MLP neurons of a small language model. Each row is named by its layer, matrix (up: input weights) and neuron, and shows model dimensions 0-191. Each number is 500 + 40 x the weight over its row's rms, rounded and kept within 0 to 999. Numbers have three digits each.
After each neuron's rows, "fires on" lists the tokens most often at its 100 highest values on Wikipedia text that the model never trained on.

L12.up426:430513542422559441592457552531498552529554484471495516504491561605486415505491471534478513556490506513492475451419617513514511534492528536472462491539523602480546478432535511516490502489537428436542450477533532448477462515513499489475467450500541502543538494458464527395506491488543450567490449532551498470542547552487479493555517567516498520448454536485548492432446537480464481466529511503549581504563494446476467435535484467540478470438512503495504506538517502462570478495447461545481501423507515496468526521413497431439525503485471499464515449528548505522490518492493561483
fires on: " in", "in", " Northern", "ic", "In"

L4.up383:466520448551501551475490493491486452513522495512502512472419566569468487441542510560448511534503632498519504507548439427498536510467514483533486489462502540509470502545522514540491503526392541495524500469417476452509565488517490495525520436572526474496480516524494483537428504525540487409515498490496490598504585521471554551478430504420527482515518472507520459433436562440468451564539568530553526453471465537434506480541498511503531507505489465488544516528454438550552540461469454415439479545509532472505543481476515492463557421556531482517472478470480506475490577524462478567
fires on: " \""

L3.up293:540547513463547447488529497513526495510552478492501467487488496596450476490502445553399511501449464556510489527540522522493464463522520418496501553521531561449522544436551543522464533549480545588547475495496465524560496562503516472520453541477477514503519441474536437463473568505495527507561492544471525520510546627518484492537498498512520554510563499433529510511432487433536478474452466548502450476500557536455457482430484530471509514455417488471467420508431423537526558490406431526486602521499462519510472487527467449436503519453483546433498505426506495486533508489547534483
fires on: " al", " M", " Al", " El", "r"

L11.up133:445482537420498476527535525438495417483570463462480556529508524543482488491535402442448507527480526540490440548539464506528480573492480540565424512436506620513530552507533495501504487527495514421523514500523557487467421546520490425487454465529516506441505480459537475483444469487522463493468488474516459481530490512520374494557517513487555443488502580527460556489485526454495467498468485503505533479466522434548452480519525456428484519439449565463498536534505560544535514533513458490492530518594511510425461474486525507574557503522532550560476520526437463538542478561542545479
fires on: " in", " L", " of"

L14.up72:495487534467522471459513481449541555507538505510543538469461513446503537643474476499468572482511521513545426480495491472505479416554518518500467530519491512525465479473568478561480561471432443455511456444544504550530526525504510511589550530497457499517457539455546503448461449513505506624496456516475525519511498452507521497437495483455477483431552498476534554543471518535563469471467513542474491473461531542455497500512533547457531544456532454496484486592494412488478528514494457460529422510456446480493507468561502465444512487511555635455557491473529548478407558501507473535
fires on: " P", " M"

L6.up493:520522436465439494455488552434519458434488438522578511493510470539480553505501596518534509503558482490561557516493523530531537558595533480505460482470482407481487512506463390527530487480520455455478508496488502446525507529452456451474556480483541506373468538460555581490481443495541436564456528540495429495532470510506541509459508500490472563454468513480456536530471542530518455537482493470558467508454533531507395506464487455513506502505486562479503498491514554545460425597544506458498505557553509525480488482499470490546594502531506544528479505546442502495523575485429508466
fires on: " of", " No", "r"

L8.up240:504465541493532481489490503524520480447515538518457521514508486535471481512497538482482485485534451511598436497475467524549499468590479462502495566562477522493525532483574537534537498532510463462425497539485583508501526456484518582536511515487452484512555455522502462592487557520454497475524535475504494536520452489437556518554417561524482499557479422476584471409487454466466479548485507495531458453472508589478455533534475518582505465417514460574473417507522447483527528469426526555497488458508471429498494510547587523482407431498500554483511451523450496502468546461498569448
fires on: " B", " d", " f", " b", " are", " l"

L4.up440:525437571463454528511513444444512476504559544518521530478481480462457518477476505467536537568500502472473446454569512506499532500510520487489429505545503541534499507510533473524492509543514546556484503507455468467549570404582484491503484528476480423495580531567408523470427517524434535476512502522520469498433517459539549491476461449497449501476586480519509507438451519529506469516523543519500500482463490486477462480570500555497511490433499586519528589440480501553440482566447456540504528478431434549524554475499511543547530502488445540438470500488412445559561504521460565401
fires on: " Li", "ong", " Qu", "i", " Chi", "u"

L3.up258:452537502505550462526488458502457451520478508467516523532398575572544439469514538492450577498488565497521476533564430521463440462499495503482546443470458543514502524476538522475452584506484544535544459479442493509525540482497496521450515484519522520525493491577448502500423507535510574484469491475516461509474560498474503484490357450477438520492576515487518435498475552536522479548488549577549484495501444551492443529558468452497536548536435502491528432578476423512474504499526470484566472550470504500575557513482472501506504494471438486533424521485494443535453535524463570577
fires on: " \"", " '", " (\""

L12.up87:511536557415492427494485526521513458529490475528625542447490463565512502450445518477447499541562463473553548539579495526481468509414541438447522487467508535458545541516476448507491502521508505438540538473493488500566530458428472561501458457480487528418426487522456511440521492486528463517539565597549408500490451510451530558451471510484486478591509459486541484531510500536482526552480508506503517556440494473462418466495539512499483497461476515522424515529474473481532551488504422546522543555469537526464471509439498555522580472523532569523473499458496455510464574482470521529
fires on: ",", "r", " for", " of", " in", " not"

L7.up342:509573499504490527513556517449572482545496464528500493469541557547533506443498475428496500488523487482554524530549517471498537559543462510473520608467415540482551482522403466521520413532506473531471436487461479432513481472455541476570521524522504533487504495482515488429573454539550477543527462436418459475443469494528530513435476586491438532486463576519468495520495547542496534569506469543518495494510527476520539498485466532483535504444528482441536606529500559538512502510474460517504536446545431486504472484440495496450563527398491439483533517552434521488434433472446512532
fires on: " No", " in", " (", " no", " at"

L8.up336:426538497499538424462516498510547564469501465512463517484467510483545466461448454492550498488538514508404487485561525496483441491446494472528511556482512506534508492480510469571542480483558532517539480531509501517517464449523478512501479516498424509513460552546369513566460508450516447487507610571456541497482574553545482496489579487529431519500533456440474515463484557466544524590473486508482468508425433481489507524503559548459530518499528485489498516442579422508501548513547476444474607470532461431538492564536487470519486473537502468602550510493519502447491490440546447527
fires on: "-", "ol", " public", " re"

L12.up204:521426474469416513412559509449527492527495496475528502510450516494497448484562483512425558482569486525536495545495490469484434466530404571584502420521452540459517509551519541445520403557559485521448462474512492548474475448591473492440456493509493544509481553532470495518527492514498452559517520494445531480493545551463514474493484511508523534438488487530469417540539494476492443534447518521500460430561518550573453450509583532481521529495565486467511485557501527491478548457518535469452479514506579487549457495546520443579460498534501475515500449498498567490558524414468540532
fires on: " as", ",", " and", " because"

L7.up375:503515554495438415610446453574548529529486479517514498472482502568490513500464463498549427493479520536456518529497421469532534379475453574505516547527507443510551505480468496543522499484513466460495501438518478513395471472499512518559468535558503538463458556620456491507454468533501455486452546467475448459531498461520505569496485559569525557471471469480472509514518554497561480490515477500548444517485475457509388560502561504475528508483518563458535531484476537544456489483502463511472554579504482480425552484468482422462526511540470514559517473522460565466512541481523462473
fires on: "im", "-", "om", "am", "ol", " Sin"

L14.up198:495553457555409547508446477417531520534514498482471508529473517442457534499455522437501513446516529484515461452511503486454405505502558507545575547480554538486482509459452454488473504556475530402479449505508503505537516505563553447574486531549535482437581496459581466407493459487479431533441443540504524525546430524463423476484470513446512520480475494497528511511536536549460472559466486521569483478450597493552529487546527504511458500441530541485491548514453564568468509480528448560479453539508496530448521568467461563462448537485516470482522529525493537445548524534525483534
fires on: " C", "F", " \"", " L", " (", " W"

L6.up284:490516502501523473492584514533491521560487437490550507501504458534521425432514525502553495484488519499576509445479497477478493550568481500538468500535511532524461503512541548524517532433396519563517563529546527530571519528484595513473546519473493493571529382472519545489484493514544491474566434491489450507429458475542413525559457502456467521483561530469501497537547480570509526550531485520520500511527415535513546507499556494517461531496513555510502434488490450515436447543499462483425552594440472532451460460448484432466465492469537506446515471469409484500498527505484411444
fires on: " of", ":"

L9.up395:512492518480566551532561556503517563508524496524585446535567433495498509508473490495501493525489572485511471426534509522529512497503533484538515496512526522510447483596565500609494499563495419530478390543569535450484431448499542495474526470403514479493532530431438534480481472523497416435559489479521510529493548568493375483544478474456504506463448548503475481602518430511537468527502485462496517520467477522520488525514477527481443496470512407475427508494527462477493470523508544549490514471507483448442457502535547462524461529542527505585493557492488415471504539500490497488
fires on: "m", " W", " R", "n", "l"

L5.up514:497487529488453457479557455456467573543602430498504557494462510542481449528460502528543557524536494492493481488481460516460530488470462554443434492475511466516521570446464505494419500456450531527513477496493567479506483519471473533466556449541532558503425459549494563573488500464523527417555580478495457525416510438444503468485512520529434545539501528536477541581505463419443528506500510493523518470460463608516492586489539466508570515556489501500465554500513477460436444546504476484499513516447467590478513467477523511512560473522577539414469516520497464488532510506486487424
fires on: "st", " of", " not", "n"

L5.up461:517458476514543447456524495501516473503582531504507499472514493534532430454508475544439534472506485437503501476412470389459536523539545451486477512511510549554508553567526455535480527497494495523493524557595502451563545525408573491559514486455514466552512395498473602533482476517567506540484532440455539526486491459485487515486492445455517462480500498457491508467458504428526497520523516506497438484429481519557547503513517434524443490473456576472389523547531509467482461459499536545525530494478521581547458469487481513502518513446534499460434517481519553599549503453579516526
fires on: ":", " of", " |", " to"

L3.up476:504480459507486514432558577498481527534585578517505492539421355506470515488523482494429499478419483587468515471519480448502475480557437496545479478447523534526499534504461545507496549485485476544567493499634484503535469456500501512589478442515538499537549424484467501461534527519509562501496455492461496498487423531506478462515475493430530512452531526533488521537483481486507500512453527467552506521562485530484445541463573467456451507493519494421516476532503498502505515537487500483448571495539485517454541459455430502477599573527534499459553466474442457495516531585473438468
fires on: ":", "ant", "pt", " p", "ular", "ber"

L7.up410:521544478539532532548512516464484522547511475521552541482471469542474502541521466478522539458452536502483544461475503472505469533512542546506527480423574548473496428522510508562520440584465436461544474505456470447558442478528509440517479551453497445454386480541386382500542530445497431499543479480525547478531510543517512496532431479478516493509541644529524485521505535498565446446455465484458442525504525500476516489442495471482537511547545492463512529490479482437557487525450506532558539525530471527543491543581527563526438450482510448491488546489552458494471431493519527497
fires on: "l", "m", "j", "b", "t"

L9.up439:470526509504459512514515500480479572511484522512537508523467481474455474492489493551564460490525451483470473500460464440450551477554462487519496567550447528466535463560581523517449477513567492435480525512529477521520468471474473477447468540497528479484463446544494525409530534606480527505501540498578473473524597427429442515487484543472487491511537496547480531398521582574453502504460513575566516519462530461448427511563515455478503480458478526463476470488578454523452548462456598530537532587491558485532554465524538460535503480472500541518479467449454482472539532458504493414
fires on: "u", "an", "a", "o", "i"

L14.up137:561483463491474520530508470572477494459541549425498457548522557509532527462476532478477529498496492470508515558544458544466451501466502522543448443520571516495529528522491540517465513510474450467466499541432495459589557539479528463477477464416500591510539499471491466451496498437506449495446556502528432497516519572513478516496434466525549505592517468461508466484533438556443510502455594485486590531454512530486437445524514483560481464488468599512462472508495551572487494521453547448560542509474407499416509454443537477484509507531499492499451554470458491506570489563540584477
fires on: " in", " over", " as", " of", " for", " ("

L7.up233:489495514452483441459479527510558472530459521468514492552409509537532550427492491485563529519519497459423480478481429568496486514444469500535511522424395507580563496589522498505428508458493551492512488503501497454498505485574554472461490443552487505480485466489440506441445462490462469530515485457495499455475481428500470591441569502482506456503514494453569492458490464428554504503457498449509459555484480514568472482545520531489499433456533503546548490486603510555456527506471537514478521529511512556532509494575499524571620557502512565532577539520493509523508478467475492431
fires on: " of", "al", "ph"

L4.up171:520459567447452460497549476471504468481529545482507543487534483529413513492494449559489581453562483483554521560515455485541424477491512385514434504466487506466526634529467489506453537514553475498505496499508498449484472522417508453553535560468524531554562541540478466422465532549536581490510562553454531526475471624516538579459459460464544531509585422526490447459503505540468488484507484500525538483508592538531515483489440528466519461440496446564477457511464455494555504515478473486473521438523504496518475527501510532480496436508494496520471439494455503478516484519524443494
fires on: " d", " b", ",", " dr"

L8.up341:486511459478453570518520556523433563497537538517540537509449487501562519465418547489506497530544518503491454475474448479491496487540528474536505557433526468520427449551536457519519460501501510527473522464459501437490456491516612572508472491524520462486521561542480465529510464565461499509501555526497425471469520549511487474482548499466439558479497545513605512496443520502557429471470442475505514520352467535473513465434535509505480535404561421556543545525491533499517480443521573551465508504548523492492471525500482493514507499482436496519511508551529395479530435469573448520
fires on: "t", "m", "l", "s", "p", "st"

L6.up266:523458419543474497536511560511493485585491426566514500535534527522510536461500471508433552559472550481553546448527457498488534517548534528488566509498430557530566466564475539427506486493489557509466498415527505488541525482480542501568538499409505465505477546452468460503541461479488522536538451448496539493472540472521509448471501554525472538541509452539459423470522572519421500493523503509454550531515553418492503460507520514476486529549506513526505521494497471418531487503543512498500574496470548416478531498456444367502433513464456464504494485520462484477471521602423500420
fires on: " at", " in", " of", "G", " by"

L3.up63:504457517499500529519495524477510578519489488506482476495487504599443558424534506466456514514469498533520477467521504448389528480485497546525529415469445565505458523518547560453498550520434543484556429497521484478501547474531471547493532493419487577542513461541505519535435489451594530377500561473453536471436548450452540526490448516450512502508571471477551449514454530450477473485529592526524426515512512470572518475586566492512559475526444454461440482494523448472497520521504547525481468491540504533496511504435520490514479499444474541509515510444505555448511506424492500558
fires on: " '", " part", " episode", " section", " one"